{
  "activation": "squared_relu",
  "rope_base": 500000.0,
  "rope_fraction": 1.0,
  "bias": "none",
  "parallel_block": false
}
MLP neurons of a small language model. Each row is named by its layer, matrix (down: output weights) and neuron, and shows model dimensions 272-367. Each number is 500 + 25 x the weight over its row's rms, rounded and kept within 0 to 999. Numbers have three digits each.
A block is one neuron, or neurons of one layer that tend to fire together. Before each block is what it responds to, as a language model described it from the Wikipedia text at the highest values.

Description: Clause-opening "in"
L5.down195:520528504460514557498483503505485487517498436533510503505475539512498501481539464524484508501530489517427514478488529510492518489491500503480510490554509471501520465509561499466525528494502514516454504501480480481540503508494479505506514517499440536473456467514523481500534526463546481518
L5.down457:497518515487544484528451493461548495455503501502499518513486519495495465483479487475528501492506517483477518501477476570510494473474476522508502487496482490539491515493445514549486546506470470529520477534460478511474501537508465492491503540439488536481482512488545464496534490521463505502
L5.down696:497490510506460511482509474511495492437495492478502494542498501458478475481495498470530528508481504504516501497509512523494547505465483501509508544526487510526484510472494530508500446531542470517438497490503484504550513487526539504537490559472487510442511464455487458474539498501498495495
L5.down698:488462509492502473445459490482492555504524507492466540443508483505527533484500473460472471503517490509503517485488506478513461491472483519486492514474496466483540524537481479499502512521495514514506508469494480481499533478559514502478488545476461512485517498498479465502524463475530488512
L5.down963:524484478490499486491495503513485498514523498495521530529491511471519476500483467499537469476527495517487473503505518516466465475465505530482530474512493499476512502481520512526525522524507502542460502543488454471487488527526542458547481490494528512542548487465473503493506512523529508507
L5.down1256:518492452451503484453509517481559509505532492514501470497532529503509526436477450493534465433511489510466458494522512533486461500475539498496525512497514492496504502488503502540557510485498467525494510503498481473482457529527534511478493493521511527503511502473530489463489508501552523535
L5.down1260:531501492465486511476483487503499508453480497459546537521456515516475489526520448503552447504507492515517509506525476502538506470500478504491510510497503471511508510506528536499516503477501510553464442495513476465502461474540490508514478501537497489509459479499471490460498538505520527482
L5.down1434:569456442464489504458490465484493509489508478496518507502513504489514519568523521515506528516514483529491491500506468565516495508588476516499472506545495547521518469477549541504476534490515500491498500499505478478503554495510532535553516513506502472505549501471472514500496544499496497534

Description: It and word fragments
L5.down47:554497519507522521527545502485509535510523461453496497508486461439478474483500500516513489529488512488477469473483483472501477443499472496485462472479511499500519500494510488486457515515492537532492498532511483459519554429520475542497505486553530499465489526492516461509476523513484460479
L5.down162:493534508451517523521521506493479509466552474533491513461485479483491502508518487498508545485508491501532509504479503526509441471502506481491496509578509511485518525516544537465481450530459506506486480538489500427519498479521512519512493466519506473536468490516518502501453489522497472430
L5.down244:487498519517491539506483536492477488510479503542505509464501520461483477497462552488490462512521500527468502464515542486481543481501510474498516449436496556470505491458524470481523555469526522527525455533507451468527513476497513496493468496511505524515496496516483517501459549499499494494
L5.down754:513521535476495509532483528536458530495500499493513478491482486507524481463484576528525533528491503523504515519550523502550514500540506493522527515488450499577486490529541528470494552475489542524506531481521469515514521492471507536532510512519521509504465484497517487532504503468488484498
L5.down964:446475516486499487514527499499490528501443499524493474538479490454470505495524486560504453462482543500503485517487489510480526531551506467489459460454546493511526498469539449488472491479508490469457534477450531521533483476516527548497520531466479517567459512513530517491524494514459509531
L5.down1188:489479515503491469477511491454468539487497466495487440484498564509531523534467511473497450470466457492495480514545464509470525528486505476508492473503513515539521486486508487498495470510507497494519478500469451499523524538492523511457523486514508520503516447486490481506476512518503494485
L5.down1270:492498497484531470478477504454447489489512506506488542523550489498494503501463513506503509507487498494498480548477482483471511538514477523473543533504509476520520519501509464514501498502481512517502530497485453493530517478488541513530516504476526514465471492527510487534495480508491503483
L5.down1292:499502500468523541545510486502470514485524479510511524505546502479494495520469530501503468491514474479503469489518461493499470525530489497536495552511493477480506535478518484443445509482529443501540501517504527499533492545530499534487519476529517519462526456468471531508457491447518484479

Description: Subject pronouns, name-starts
L11.down78:482503496472492503511472567510431497524497494505484472513444502455477481470524461535530521492502490472478521467492487490460453457472501476499463543515540508465485534510521545501512496526517509535511505524486520536477495504500516487451490521520501514510476452502532485515463500496501523485
L11.down217:473509486516491473505489492483439480514529441486475516500490506482488493470502502534462514507501492511540529523504484475497530459490484522548474511508501484461498517503494452513514459491516479532474501477476464523522545448540540510487509485491521534492484461526519451469510484507513528507
L11.down356:482490525547469490500522514498517529508498541496529475539460503476521502493475497481476481518510522531541531483492466491546518482538474492476513510486548474500499480534512494562486494519510508465464563522505506513503509508509464506481497518507520545520522473491493511493467520471505490473
L11.down443:511522483505476486527517514514529531537501471519503514473485426479523524569461491524548517509508531502495481502485498490501507477489517490486496485504522500533528528511475504518493470522505500522505507512494502480513476518492474485492469512487477469464502457512465479486451474471481547545
L11.down1089:473546464512476505497514504438506483512491519465511477518464508511500498494492470511494517514498488473484509516481481462498505501515504519461485486515472499475470523541538502503457554475483512497516541518464513506490522507479520514474470485518520547514501469555519506487524462518490516550
L11.down1190:455535500493533507504497492437496477510502457497495515455524473513508513472464490504464482522502508484481553504465480462515496492515510465512496512516497473509494488500465528512554480477512484488524499487469499506525516515492511530500478466456499485513488500522522511482512528488471455496
L11.down1440:482487494480507476534533516514471546517495499525489533495573506514526502491485523431517470458523514491474495493487531513515498494492501467521509511521512500494528490522521486508489514509514468505482490505479470493462477530505486483491473490536507490496499469568511507477486476474486496543
L11.down1448:542506486452510530498514442489499451489512505469520492480491520452497488524502537479498505496496545491434507509533467464502511532474484499524455501487491492497495547505525500495483480513497507489458540528533490516496503467510493510462455519478524508496505473502515530458484530488459518528

Description: Clause-initial subject pronouns
L4.down340:544499472529495470475501506478511501481529502533475509469491469527483486496448444529499500507480512502462489479465529439442519481462532511527476527521504474486491492506488502511550478499511511485534497459528502481513483489497491496483493488480503496504462497467479479523472492494505519476

Description: Directional "to" and "In"
L4.down1236:477523495486476505444496497472508524512480505496526489520455471487476478491496504461498483532516476492482514494493536514520488492480488498521516425514462477505513500529505498527484511524475487533491483544500493476526479479512552491528479513542494517510449446457530460435517541503484496491

Description: Mid-word "ir" fragments
L5.down13:538508494505473524502504492514495530541492519534530489521512518505516470508493562529526531509496478451520473476496511499507471481528512485463457546460482532529474516505518511466519514498502523471442483502501490499512505480518494515465500437503497549477505496543498478445523483501488473509
L5.down487:459525472483504506498480535472501474532487469546535493493458514517467522536479523502463544497476501469522508478498498490461537473518523423508464516524447504507477476480482516467523493501453492444515512535494503505492507501497470526517504487545572490538463513547528463484473528501516513453
L5.down544:508510548483521511515562514514528502529504501547456511485474458531472533511493494507528477528488509511450522516467482462524464478535517457483483580495474491513514491514474479516520488501460523488494467521479505493492498502552447506526518493560532507522515499559484476467508571479503470478
L5.down572:470516486499540462536447482476497471457495521453525531489447523480480516492542516462492484535469493507511469509516504507525498534509537507484500464479449491491515478464500495506521505475474529499467494507513480548513502439480521504441461482496524459458523493486483501534527485485501527500
L5.down621:489459500548472497491479516521515461466486481510471490500481501506513501519499493531523535487472513507503492530498463499511543490518508503483445501477475519500510500480484509523514499498459483521500497521459542524505519448532485498527544484492529547473493516483503512521476495458546519491
L5.down819:506501471489482521478504492531527498527490493508553481495507474501416506513521479506486491476470529481464489506421480483518473505511470520476516473512498481498450507537502481510491464508535506491527482571438520530558499484496483529508525485479471527522493517469528502513526505519536510466
L5.down927:499490497491462505478452505507501495481487506487491519513510469537507455487449470524470520530501504503528484541506472468561451493525500513500527501492479512506476531490539530512479441514522572480510500519464489468489514501540503458525532514482479507468486519532527488471515505535456453533
L5.down1460:469506502460481533517485549469530502529530449518503542519479510531461525518509539487509534531540491433502484487527479500475475471490491528506538521516492494511451515496494531488474543481522461510456541502521483511506531499445483513475491505522485456459483484510490477478527509476473487527

Description: Article-like opening fragments
L4.down679:473529499441488535522524513456500531482514492464493472487462529516484481519504491513476494497547563457513490498496508503443518434519526457471475490475489514505480525513515502521517542507515492500475515520485504507517494457551465522437497477547545485520434479472522463460478522513516437450